MLP neurons of a small language model. Each row is named by its layer, matrix (gate and up: input weights; down: output weights) and neuron, and shows model dimensions 208-335. Each number is 500 + 25 x the weight over its row's rms, rounded and kept within 0 to 999. Numbers have three digits each. A neuron's up and down rows have the sign that makes its largest values positive.
After each neuron's rows, "fires before" lists the tokens most often just after its 100 highest values on Wikipedia text that the model never trained on; "fires on" lists the tokens most often at its 100 highest values on Wikipedia text that the model never trained on.

L5.gate725:456518489542496499498524489482498464513494502472530494525470481525538479486492499515469511520512504548457487521497473519536504502488515518533518470534508531546521525456495498516441487506484503523531509488457519500521493514488531498498511498494522523505509509505492551510534493503536486505454474542481516451506494524575472488500551451490484529535494486480519505529512506512535499512519
L5.up725:469474508488510514437497469517474500489512515477517514506493495467501498524534546507422515543497470491454539514502479466499472510520492474499507461537484513496482505484523497487487471508510478524516452493502526497488486524516483500528483498519494472499484488538494521546509519457520500509504503486490510444530454499488456471479486510483501547519488503511494492468526504493477518515481
L5.down725:519535527464524467499502492550507438517508486518526491464483545475498507524475501530488515524477518507440507457498521476514526544465497497517495537470441450518492451525449517453505459471502540546489497485479517493528474530499533511509515460526513543451520464533498505524502458489506511515469503497479502457479498507570528495511481496548539489495489475481506478473477499521521539530518
fires before: "s"
fires on: "'", "-", " re", " su", " under"

L10.gate304:534490494509502481562474525512489479490457484495511516498480517470508524546532483537453487484468516493491539473498476509482531487476441490544479467508484489470496464480475512468493520469504558484483499542532482493496488513456484513507523527509473453497480499481505513524516508493455525537454516463538515478468531525521499473505487482501497543518497506485513480517512472529498473488437
L10.up304:537451493510512499533492439508485533528549482508447466552473529476501499479456475432478468532532524478452493500513537535510503509500491523498515495505503515492494494511535534496483506514492542514507519522446499507520549499488483502466496525477477513450503512487536451504523534512482523476556514534504485511526505489480497454510472473483510508507502508513545527466493493506440504475509
L10.down304:472516492503508523508503473487519535486502475511480517497499523496506488526503465478541509524519499530485513517500499490524516493495512450469529535500503442562495560484482536533504500546499505516528503505559500496525524471484497533525489519449476490474495466530496482469494445536536513480449520485491493520477543479497483493482492530535507438479481525489468482518465490500493491516493
fires before: " |"
fires on: " ", " —"

L3.gate1095:497540512500468524509491466536469506531481498485516504503463480497521563496502423482481505503492515493498533479475488484536509492477478490480514495527481560496534549541499524472522474504502520481486514491525503495477501517487508508495496520495466488497500526515484507545522537475479500536454476521504471454499451494496519518502501496491513478513557488492469477449536482478492497523507
L3.up1095:533461498483463460495501491516466466542499519480512489524492477514540519504453472470489494509497449495474506477489485500508518511477479504509459542506495508498516512554478473462548476520481544485473487507483470502476510507512506521536465496470484482499459480510478492523510539489504496551481458566540465470474445524503478490498496506495484488503563543476497531463523500538467508541497
L3.down1095:489464494494510491474511507510529508501464506497523555499475482496533485531523474527479518514503492541482509485523509481487527491518479501531470508492489468524487509532459512492497468516503494503513492523443462495423514470510493489508519546437506475481494443473494514509492527491495489523507463534510506466445496517500520487471526512566477468506528526442517538497500494522464498496496
fires before: " |", " relay", ","
fires on: " m", " metres"

L4.gate448:425521489498502544503485513497449494511476493523447505503481542510498545495548510502443515505489478462519452487521508480532491522458490555485514469492505503492505517484523468500493490496496543511527521558508528502444518492494493513480475489524494517536526492502494510449526502507479476480507482548548543506540511511496483495474514492510467488498518490545516561539490499537480495484508
L4.up448:513508503476487507461528493505497473494518483467449484547512509493490512551540514496505527519531482492486465488487483534458480531540502507546501501497491535485502528478521470477514497518465494483510496524488488480510504512474458539498464520507484533501504503486491506519488506501516515527532506511481485503512560494487501508483515495519535513489481520493494518548501505535474471472484
L4.down448:524479475493503542487487498510477478558487457500493499522453500467514525500502547541467552518497507509484504490508502525494493501569500522510502518513478485501510458524518485469522478541480511484474511473500497490528489475504499487520526499505527506505490544507555480475513462455524446495509456543502532534500523500487491442501547448498498490510501469552515486506492514462468488531548
fires before: " were", " is", " are", " was", ","
fires on: " There", " there", "There", " it", " between"

L3.gate808:481462520487505543510525523496479534527501518481517506507485535540481500550497498503491516500499478487505482493491461547510501502558468501477491493516467494536507519483494538459532499481471528454497521514469530507520483570502525503508497529485437486484473543497510502512479501507478492485461507496513487512494485512513441509528469491499516495527517510517467493487507467501538476533524
L3.up808:455509528483537502493492490473504521495479492492543495502500479516453484538510528488515492513513525508476528491469516559504478492524450506493498480487495503477532498515515537469489470477489528475460506485450524484493524503496540508505493492509442479453466500481521537496456471469490503501477511466495484520502500508520471526526467501504500481528532505502445483456518490523498492526553
L3.down808:473475500490468562513493497495484495450495512483481499538471526461472491513523500478511491525511519527519475535491515507516464500496531472501464451502492523490508531482502515482488485522485494454509486464509502488494477506512505514492502484516474502482468523506489518458508536520476534472451487490522496479492500515495481508493506490453497501496498534504503525535506481480512514523485
fires before: "\n", " —", "---|---|---|---|", " 0"
fires on: " |", "---|---|---|---|"

L5.gate488:509528486511457494487529527504488462451472507471495517540469508466498533468471484485484494464493503480479528501475498511448492516485475512548482474531531518502529529466480485481519478487464518530508558498480522491506506508540540445480501510475521501497515508484479482494479517495489476519538490482504494446518496533521523496488508459542486462471516452523502488488533478504542483487518
L5.up488:570518506512428502538530481543513473532500490498481490550471479482568537480480468497458484444453494493505517509474533497483527495478510524565454467476528508508522500490494472495534472512476505526521505485465517482522521500532505463490495479457506497495525499477510510466499537524495503504476467454500476476491529503507486506480494472488530479481498486512491536527537523516517509521504
L5.down488:515456521452514501513521514550492472507517423512470479510489537521513479477504534497493457512508492534470533454509463521512496539505507547489435493520479505503496505462543494525496470443485524520483497516490487548510499494537466509511550523470513530529520540493512476478508523497544510467501540526548457483530482547500502516484509517458481477480532460532504438557512486495530502470555
fires before: "\n"
fires on: "===", "\n", "==", " ===", "===="

L4.gate25:507496508546495466495511471529502435476468519464483519549495508511550532483551516520483460481490514463508501494483496497529509533491542501502533482491493570488540492514521519480518492525467507497475491513484490531483516506512495483528431492482539505478492512499464513473454488494508509470484482527467468482511497477532509480519452483462478486487523526499510510565481469520451479475494
L4.up25:531494468483510451492508500520475500486485451475486527538498515477517515468517407487474515499510491464503531515482506480470524465494502524486533476497516551499534461508499530504436480502514510485520430489506495490463535522456507472513523504479536457478491488525493487481504552551524527538500493514483519471516501491503522520538507479511474502498512485501472517467447547502522490520501
L4.down25:504497496543489461471523493448464498536489459489489530516515534486482524467498501505522479521528492512507540505497512526517467522533528512488528492536492502474504517518543500483503502505509516491500496475505544475518472506483535498518460362507469504512506505493475542466489504487516495465499460480485472529497498461500491480489501479483503526509565484497510478501494478510474500504476
fires before: " the", " which", " them", " their", " his"
fires on: " of"

L3.gate874:494506557502493476504468544487453514512490520486490510498498513493528494503513488511480507495520495547474498484492531504569505485483453499562477486493512521530516527443490513493542539478526479524488513517496532463470499494502527495519483499516491519478517486480503531541501516483515513521515464497514497479486549463508489482468474492504465502496504500462514518502486528511483513506511
L3.up874:515471502525515501546491492499463509490509511471475523505487502510522535523469504474531511473480468490481459452474560531491516505476469503506462502512509526544522501495490498514493508489518500488488480453501483468503532481526507528515481489462533488498465520538482470517537471471491552502528475468523476480490541518432524489492494511484501536525490507453513460513467525483489534490530
L3.down874:458515522501442484512515550503487492503511456476475474482499514546513463533527459469519502534461484506472495471456510465520515492472469519533465510474471482519532502491476480488553525453528480493524501521479524490525504449509508495491525525481512521446501500494487561494476527497505545522491500502531528518519474468529518485510450491530513501516472540517499488479470487507436538489501
fires before: " |", ":", ".", ","
fires on: " 4", " place", ".", " 7", " 1", " 10"

L10.gate733:495493489506532515487503529502427490485505474489486520526489490457544538491487520501520493478498491526498487513469480450490478504537526508513502508525502496504493503499511477478546486491541530534523524506551521526525500483500518496511485491487533522479523522540494501479499488531534481529516451519509502513474514468457508467512540514529480538484493508528464479512520464511517523511459
L10.up733:494513492477495499541477482468494516500485505542495494481507515515536492558493537455533498516459507500454512509492498458464513519520566515483489512500483481499553493467514463473499466509517477520501497521472498486542497485541482493501500485506479507503535486487487475470506563482469499499498491473518455448497455497488518466495499447551508519500521519530474528489483456499477544523507
L10.down733:491502534506470501524511497465494496499452571496494491514471493460496487508491505518543500495461544479492534463501509513496501508506519526516487500564487530471523470524506473522533465477460513468539514520501471514457506491500501515488521414488507534495498457509509540490519507517476509490483493473507501492529477514508466434500529456531507553506467512500485491507514507479474516504505
fires before: "\n", "---|---|---|---|"
fires on: "===", " =", " career", "|---|", "|---|---|"

L4.gate470:498477480457486485518525502498488488500521482468521470470502500483490527479493483522488442473537514512487518505505547496485528490492457487504525504494518512491502454477480495501489507494513528482482527523504524485453484487479507489462502491530542525489542463497515503507510472525503492528529499505505466485530542505505521503492505453498465523474469509496460493501530471553477510543472
L4.up470:505484490493496534491518514469493479491504489452466476468474521505531520530515537462475479501521502500499507503515473492500505537516465522472473465513477517461483512519508472487548463516516517535479504468481566475528455537512505538450522504462524447478498530509509501514445534474535494486528520457509460486514479528499504509493455494560530513494473488498544459521519509478534513521500
L4.down470:501529489508503509512493495513542528485495464535427489462424497469551505535479529472500464486441500500475479496520506512494509471538439531449496458501492502480532497537527469499540442525496476507481439529514521479519471508524489505495529464500494469504470530500478521499498519472460505469510517487472537487502481540463508528449485521512515564501497488524484446534469462468571508488493
fires before: "\n", "---|---|---|---|", ")"
fires on: "---|---|---|---|", "|---|", "|---|---|", "|---|---|---|"

L5.gate848:495542480489509504531503501541517533497511484519510513548476492496514513511521522489496490540476526508430491518510469538515511506502507493500501455450507477488508485532482497498503471480526503489534511496490502524527472501531514518517487498522507463506553538506522510457509548508501496511464533495498504474494502477529511565507510503465519484505473503507473507465517535497465474495497
L5.up848:529495478531551492526498508476523470471417452477510519500497480509487499519464468516520516498520499500522536492519459486453493488525492522484489510503516530455489446487512498506481503496523527470456534473516492524517551475506451509457529511504549517533503484524549528499474502511461534478523487503527481530497474524506546510504511494505487451503508479520524489463492495490486507494495
L5.down848:487550473529515536489506506511519516449506517502520522487516499461461478538478494446503502486460495486509533483538521537495546525509476530491488504515514523537546493515483508499480503491533536531447497517493463498528499450485485508481522539476509482495485483499488515558497475482496527488476495484534479558505521499501488508495533490505478501468529461536462479494486486492502522498491
fires before: " |", " century", " the", " round", " time"
fires on: ".", "th", " of", " 3.", " first"

L9.gate840:487499480505503508494520479523464511466473506462509511482529515500480449520504474526518447520542463447515499498539532473472477495503514544480491439490557499492492472441458484502488486459484511457538491500492566519504517509491484493466517512488491530470522524450518496449498523469476481546540479555457473447518487506506536494498462490500510541502453466486482539523518527483506480535512
L9.up840:510468480470491575499506493481461488486486442512582488520498523474453461488504490545514470505503499509544511471491504485492515532475542549488501455516519539499532512508493486500488513538518535476489467490457545479465541479515459497434529512499521490481561533533530532470521490491500497482496535505497483526508466533472476508502519478509483495486476500461486482540494488501471513518508
L9.down840:478532487516506490459527569494500506551507528511483485514511492545492537485536493482523495499475513477518470480517442515490489510470520497456484496459465507536543446483518512500483474510518479481542506524494469486532536507524532450453474536494477505486476507500561495474508503539478483534502439524440528523487539499476485511541523484532485470513511469507521498484540492473469541512510
fires before: " of"
fires on: " one", " result", " number", " age", " part", " command"

L2.gate624:501563494467462493530519489477499503456534513451457467473524524486484525458517488492484534475500501505542471485498449492486501494505528487478495490479511476488513511502503543505518543507493496492521514508512526517476522522484517507521514486474464542515454491540502489496451474482460488563525452494504505519484478505520512527497537507503478505511556447538517520484447469503478493458484
L2.up624:513507502452503497462540494498459533471478516508543529541460489523547479444504474532553480475478488514463480485467534502483476503512510476510507447496471573503514518483525503491472486489514501502530497507484488491514458514523498453532462462496477514505462544489539472504453542476515495547483499484503492496484505508486496445477457538517549504472493520469525538499575533508539507497499
L2.down624:525528486507503493493479428518561549455515501470471485505559499490504487467487507514499503520486518539535519510488467499436527485515498537504494493478509487505513507453513499540518507466474472497430509486503556471466493482495517516570503527467487498494472547521456547485497521490491452496488467501468500505505506519495551506489536488449478521523518473543506489479503521479533522481499
fires before: "s", "==", " =="
fires on: "'", "’"

L3.gate851:514489471515501513497529485490480474534496518518491502474494498484567493479511481495471482514483476474457505491522543495481499489442494493517524515502463496518528510491540504511554515525465494495516473453535495524482513509490525524525474484422502540534502539542487457492516493487510500468542519561493516502540516492491487498562503510524526498511524505494512449489487530502537497467535
L3.up851:474497521510517521525493552479512508533466481512540514482486460504525529482499493502484512498477495541478512539470524444488481485516457552469485489466508541495491536465471466490489515558548416534459535479478499472475512484541535465502497492481486505462512521529497524493538507534522483478534487477494466489514508479487507487480552503524511487538502470505497496476492502496476495486509
L3.down851:504523520523493485525477525496504502501522535469481520444463482483471511477500462527487466512469473512488508499507513474470504502470481520510542485492497467483498500496518510537517534497493507513522456516531526461510521507483513475497523530494499547522524469515526520497565465523557512536514476515511530471496488467524476521490541512513518526514544520448490490512486502521546517484513
fires before: " |", " P", ":", " a", " Yes", " J"
fires on: ".", "2", "3", "4", " Votes", " is"

L3.gate374:504459487509466476501473443530511510498473518487526543516456491539490468458466512543545509498506498451505495525522515465536481541527489491541487527503519497557552504472499502494492490471476516490512502506497497541464537513476533514501466494479476493476506497467468498462516504512516510531481488533491482516459505472505501523512495517467504500488476499520483501494548502478481498530530
L3.up374:531511498493484453546515511528498488541514502473489528486491516507456511513489461451498483516512496507491521484517504542481520476524498511492499509526444466466488513480458491496474517535537525467468491481509501512524468535504486489495529477506482535460490510552509542524499519474452513538517495453496450521480527457488518491456504509539514518516502475551447490480450510452527502553510
L3.down374:462503493528500494514511488515558490489513465449562505468529514527457492520496509494520455513476518490464498482507488502469502498490526513516521506558493465507497492470524483476511532542516499491467478515487481497481485474512505531502460435452504502533498503473511452498479570506479483485510457460511515510482504514452517488481490457534503519496525430494448488499539520481505494535469
fires before: " the", " all", " them", " his"
fires on: " of", " in"

L2.gate1109:509518472511478521463527520491462482489504519482483464527488553524517466508468455519491541474525483517495541546505571545511524502488493500551503471533487518488473505527461515512468503479516534508474478514449456522550529535487470540524509510483477492527478510517507480500504491489493516518485438503424469515526518479496507502537518498495527537484461483507529489445489486524481489528504
L2.up1109:516482528483510501516549492468492509476442537523524483487461518432526474499517528504471483468501505494514492522523511503525450498523499543507494475519461495549503521507560476517495498449531496529506502550397535463533528491529502496462497473506483490524469533455502458519496523469528488487506511476501483509518515543579526526513476512485518464448483510509483538494501506520481525463493
L2.down1109:510465460497472507510536470505455496476502518509475463488509530512520510489511492509490513485494486486529521500497458490532478481446496517469499444512477474495496522488458518490485439484524499476517486509403484542530561501519504477519541433542441510522488531509520473469498470516517497512479478519496488524526525473509507571575497512501519463510476532509515506485478550477548481509500
fires before: " in", " of", "ing", " to"
fires on: " part", " result", " participated", " participate", " resulted", " competed"

L10.gate186:551512524477512516488479483535495475481494506505526495460467501448532485471464503513498497534492479525490520516490505477450543503516543512479574503506531485452485505475520557501500492512501533533557503512460493526498493502444498447511476484512512520518491528508463473523533504539530500528536509497524495504503520496525506501499510460508498534521516477479437546487478476561484490537494
L10.up186:468518487548536507531514484502491476478510509491478532499477502498499508507484480499522474500464518505508518482468538484518495525479525494526503483510504506551491520533502504519504566517520528481530536551491485461499518490492509492465489488482501462493498534519470486509531478518495514503477506502502502478515531515487521485505481545485482505497541474456483515502489524543476457488513
L10.down186:528519460545521509471531503476480499465528509484526506499436474453490469499508517520550448543544501571490518536482483507517528525520493470533513514484462493493477467481488497506520494499470496469478479483483458544519471500496516485525469480520500491511515488515497487520523511470539469506513476505475502522522501485525504494505486515499503503477523520506518459473481537508484492534483
fires before: " 6", " 5", " 1", " 7", " 4", " 0"
fires on: " |", ";", ","

L3.gate300:474568510523513526509474524539483481518468455455465528474491550493487529477480515475494496518461493485490513522461493503540508524493515525505500459544514476485489531503507482464514481508490465470513491536530530453459485473488453458525511495514471532557476505476478484503514490517530470518507501453469488506489468527538494544464519565501496551493511502540488524507467491508511494475478
L3.up300:475516492494530541487508515451477468507504498528495484502480544533503476526479442507511518522506473510503513492488543523512482487465527470490510507524506514508515516534491499469477454495507489523510525494504481506472493499467455491524485502540513511516523522466494535514520485482500500557520501521474511558517491491512571528523507519474484507502508488525495500538478522486482451517506
L3.down300:540519468478522542543483523466524476515540507525475538536494491466461508541490542500458513549479530545519510522480508522509457528521493499475499466490441511530511511490488515513492489471485521492484491505501519451517508471473464485495516542492544498515507504506484518493492506498529476542529513490481513492506487486528480521499508516485493454474510469522514446519516469489460490480476
fires before: " were", " are", " is", " was", " he"
fires on: " there", " There", "There", " where", " husband"

L10.gate95:522497539495496470511494442544482543508476510488507541506473530482535482515501518492469466520498499512521535514511487499517476462511499528523465506467479475516505513515462535518529479457473499488487523501487509494523528504537482477487492503441463504472526471481511483580502490510518531537497496464484490450472519502503435529482489504508459508519501495510500480475499520505482509460526
L10.up95:542488440501519496504510504490439484492505485455493492545513507441558514547487502495499517505526511497502490487469503474484524511523456501518523493532506524493424527505528429492500459487519488473491513510508526540517519509476498510498467470475485537498490470484507454474479520480544541457474514529489483497489479508503504514485491501483510449482482494475516504512476470521538506482513
L10.down95:519482509520518512480484466484517530479445456513513516488475537468477495529492465466514509529507485535466485501549486468490501486505506446520497515489475504514521541503516467445543516542450529493495506489474487517516538515534485483510499392494523481508517448497538540498490487478501459474457500508466481501474533463490519553558501503514493517505509487457512488491505483489516521467487
fires before: " |"
fires on: " "

L2.gate245:485514498476499467477490490494504496493491489515493488527499490479494475490509532489483514518480478498554505520473517478539455499497441505493460456542503541462480517492548473482529474530524470540513452525499484485498487487470497491493502483507519485506521457482479514500460514516527538499491516532464519524486485545480474524544518491569489513479511498469500510496494504497498486451511
L2.up245:438538518477509503464497469473462496509482464534515484484503456491500486513458496520445509518474485568550485496505510457533467516466504497489517483508495470499530529464510471501490452496497500515495464509487502477493488523463509513512472519486517520507481510489490519493521521521489532470502508503517506499496508519473497494524496528513478547474500499489533518539490508499508509509479
L2.down245:500525488463508535545463474419460473520540471515524493508439485522516514505477499480475533510449512546553498518501499476483526519485475476510486495536490518488488509497487465491491450513501499518513478511510512500504480526509477503492466486462492489532490511471499510511469496530530496485549493546480500488486495523483500564513504531521499524507495492507499466525476495520484502495526
fires before: " were", " are", " |", " is", " was", " Oct"
fires on: " there", " 22", " There", "There"

L5.gate1105:496493505442475476533538482522523482512468540521519513508519505500509503519525499571491503513462509541496525504482526507482491534468549556511497505519507511504438516537483527457503467472471498569522519570506505462511514500463479531526488507476555539508533502456493503484513519486457514500487504487495513516493506466491538528482526526532504513515520482510479510521488504499513494520554
L5.up1105:474451483514511515506524510476534468526509454476438525506513461453491519532518486572522478545497517512507482486510512484512503511550483474492531425518529489469495516510523511484519493458486480536532522499520537480495559481492473501492513502451495503532483510519497521479465490502529495504472477493543509509535497507532509455502492500491486515519494500473540565495524533496510522535510
L5.down1105:521456483487501512517488532524470485525527464487442509474510516449519486473495514545469503539479553467525484515544478495521534567535503493529490484500543509515516491513485531496513520509522551498512506515493530497484473472486474467468487503490497444497509509516488550503469466452507475476511524513493504523477494521503500470524523507479527522496482483492477531525473504504490511501519
fires before: " were", " are", " is", " was", " "
fires on: " there", " There", "There", "oma", "rna"

L5.gate489:506512465473526508486469535487509512500485504546489505504464460542516534503517476495540505509473509498489524513506488492504518478481493509484511526497500511538501513493559551493471500507485524488510489492503513508459505508486497505475513510562528473514466536483477514537494492475478447511463524511487489512534561477498535549518524475528484521483494489493472513483471515514524489521486
L5.up489:501508448497495510526499535487510513497480524483563496498458444530555509501524497485500500510487503538517493491472494503547529517455478493479502519481471541533519554503507514511479480490507493459521506480525503477496507520458461514504486488480519451524447503442477502502525472465487495517486532461526489519488519462479499503460526497521503465468522498489481500470484477529516478492497
L5.down489:523508496483474478470454443499533526478562521515470483430455532504501438516552505482510467461505563475505520533476501466450522497472479510477501502518515488527505512511520530502441500487530527503523469503512467473493500498514465511479522487478477480492543491468513501531478439516485497480509483500461507479506531475484499559544529495464472517517513475510449506487504512535502480497518
fires before: " 0", " 1", " |", " 4"
fires on: " |", ";", "'"

L10.gate1166:531464473468535497505519528517465459492528488438541486470488474492470476506483513510480447473516448462533548520507548512466503450477472493490520516524509483442485499460487471510511513519513517485471482520513495491481511497496484516457499514534510506455488515473500512476517483530505531509531500508478492483475481530480446541469488500542506510496487512476489511477509461502498516488513
L10.up1166:495484465516482484537498510491588533498523460479503485522447528476504515532483471519480509491514508500471465456462479526532483485491486469472488520485477495517494481483508489490487525488508504527443543483504516514477501473478494481509483479477516519512514553486508481470498495538529486511461479546548451539483524496506501510509502486474545510503537457497470546472477506481494506526520
L10.down1166:519523493501524461530452544499503517518476439526512489512484500535488506525525490484514472556505489498483475507486483498517517483480520456515489516530475508492524527466547524506493490493459494493501486489455493486505519471506527491507468590487510471527477525513493499475520549503518511492513520501521487549506520502467511502457480504561533529518500488528498510460552519484464501492472
fires before: "\n", " |", " +", "ne"
fires on: " |", "---|---|---|---|", "urban"

L3.gate216:486478483494472457523520516499486479483463502529507475529497485483509533525500486463453471471490532514457479499519503498484516484490525536523554521552468480508497517424525490544492502470549504517498525504496496536506478521491491522520482506488472527505525491477479525491475537545484507497521477512497531527468507482512477529503488523489506545480522491463488528467518525490512498474535
L3.up216:525503472520486504512478482477498474477482478525531520483478498511548494502514478470513462511495509494447492478533491536456523537535531483508489468511500540428539493528513484506520472527505514502531527479466509510525537513475488510492532503485507505493492513486492532447488506487453517503483557502502542524467484454529491468502548486490486539516513499470485533499486504466485483483502
L3.down216:514510499465514483529515508472434482481479487492526516480516484510504511499475506473486467511487513506447483493510547503469507484531516500485483545489482497479487528511515496519543481536433493533491546488495532551560546491448461492484514466442464499506479504467504537510495534501500463508513518514494525542489505468524471459482495466508494525482476501481504528490513537500511507503526
fires before: " |", "\n"
fires on: ".", " Length", " 3.", "|---|---|", " listing"

L5.gate237:517481507465520479510526484496506456529523432530510491527497495537466511483473538514464496486479524457490488499491496466504446476454481486489489484530508485490475473499499570509488512472482499494473502519485494495477480484471481477535493508512488482508471498460501521494455495505491505529520508502541530515530524471491482453459509486430483498497491470447540512516457525543540567535529
L5.up237:524537444462523491497523513521475508475480524498529497486484522520521499509468516504505468526478509484474506477492504502479467547531457534496484509521519485556493488495513523503484514502523514532469494530501488480504484505521495486516504504510494511501525523485480476518501535500507487507493497483522532537487466478539438483525511504461547508496534483489522526491501530464518534458530
L5.down237:494478538511476506541523481549499482528495528519500468522448542559542487483544503483514481459549541518495498531482446535482504484515486491501505459489490510462555537511515482481490498504483507499486481527488506503468498471497528494463504517467483468508543478507518495545531495508503504482478531471529501502503470515448508495497521492524465493496489510478522498506482511498509501484510
fires before: "s", "fo"
fires on: "'", "tro", "’", "."

L9.gate112:499502451492496473532498531520521479484538486485505465475493492532525473495505499509504446501480483478465499511454487499519497475476523474504552496486586471519514480484508518531550546527483551513559495509497539526476517480498476516463510509525491460544496527525525520486495485493479501505467493490499470508527509454518477516518488448505479469522486499503462516476535451524539471517514
L9.up112:497520493520543483521501550465488536512540469510460480513469521528468495506548518498515494527500485468507528465484508497528463513477453496482452506503488529499521477517522492484444495500477490487494481504472525459496512473519494515510514543505512471478481468494479488480498515498531489497467528508518500496494486462539509545488492487557549502510497528484463516539520451539514517520478
L9.down112:501549471521502531508510532474480443495509469480469471497481478489489477509504521532537538533502493525495467474442468500455515488485499469483498486539536487507489549495474493518499508547524523490500475503436460508477523448472556446498489456478504499467482510489492487481520488528466468505452502517483468503498502502492492546489538478498541445506548523531474492494503495494521527542505
fires before: "\n", " 3", " 4", " 5"
fires on: " |", " just", "---|---|---|---|"

L10.gate422:531495471488496474483536469501510490523502492487475527495529475511524539507510464534478507481514496463481516512495478495516478481502461471492484528485505497496475488452463449498489463509488485480516495495530505468492522504513465520474465450504532548533508474455488501491487457513510519513477487503501514495477514538499504502466507509545545505493496466524469522489518518471506487481544
L10.up422:469520455508486441501550477519568522509482494498508500530482491473510479501478453514499481508508494510479478501495508589463487514463505481504483470515511505513446504473515520487511491517489502486488521462492471475507543491504490511524518508486538520500547492440514523504515509472510506535448491524478534518524473480518486524487495523554491533527464494490459553463503490501537471466478
L10.down422:460518501489514543539486503524512482511477462469537531503467523484474532546464522550478486560492504493476519531540518506492479486469479506517466512526499517491460512447481474486494523489538468509476465541528459504491471535498516502522503505470524504501502542508495502481466482475498528493489479512486445456480521506506513486465485509520491517548500456470497522482557488527514507520523
fires before: " |", "\n"
fires on: " ", " |", "\n"

L5.gate777:471501486492523521523471496525488529518479508540467550502498498509525499531522528508500489518496495501514483506471512480485463507478503489485500505482517548509480479475498493516498461470501510544478487492525495554449511507517522473528469494495502480519504491518487478505459479508536513480503476497511495476485518483485488528463508525483540456502471531502466483513482480500455511466531
L5.up777:536478506492500491498473521497503520479465513489541525535510465464510521514475540507503462575500494444495493469487473529493534535544486502495506530488536497530478483488505511503490527466511480507460489498488485528508483453502502487487532471462514509449498535557539519541512473529512514522479517491508516496504444490496468555500546512502510466486544502511487520465474544500495476507514
L5.down777:491487461537498482505511508462487526481524523491544460483527466528464509449509550494527440499463501493480464509524496537531502494538501478501525485503500485518501509507473501501508484513494461503508492512476521497505515541461505531476477596495493491465491485507520513467536514516525480528531485450480479506502492472495531482461526521502451488483518501467529501479496504523465492517482
fires before: " the", " loan", "tro", " its", " his", " a"
fires on: " of", " by", " Re", " received", "on", " under"

L10.gate306:494490521521494469505532471503507490499477521494463482498496478440513500507526504495509461517533509590469464522472467515478515522486506508522495511549499476497528458483464471483481541479506527491512501501508503505508510459517509516510457516505497554496540459512499541497527510518514529502497509481534468488527503531524500492541493450534491530501510475454499495507580459459545500504462
L10.up306:456511523507484509532507518497483505513481438477480505524503515445526523502524494449500451506551515557484491467472491473528494492524513489467521545523502478500543502501539447493485486459492530501491448499516507502521520453487485517492479503476508492477547489529506465475501500488513529481483466439538476513524497487506484510508503453483519474473476484485534462563492493484498504513477
L10.down306:466525538492484531479508503488504473492566502495515506480519538527558527466527511496472508483511453538501485445538501490504517487471477517514553477526504465488515459453500512459494586490493499497504511497533500525470503477529467485499496634510487510509519505483513504520490500497529481518497523498487523461485509531526495510500493462493542489493469509506512534496521476515505487456485
fires before: "\n"
fires on: " =", "===", " ===", "===="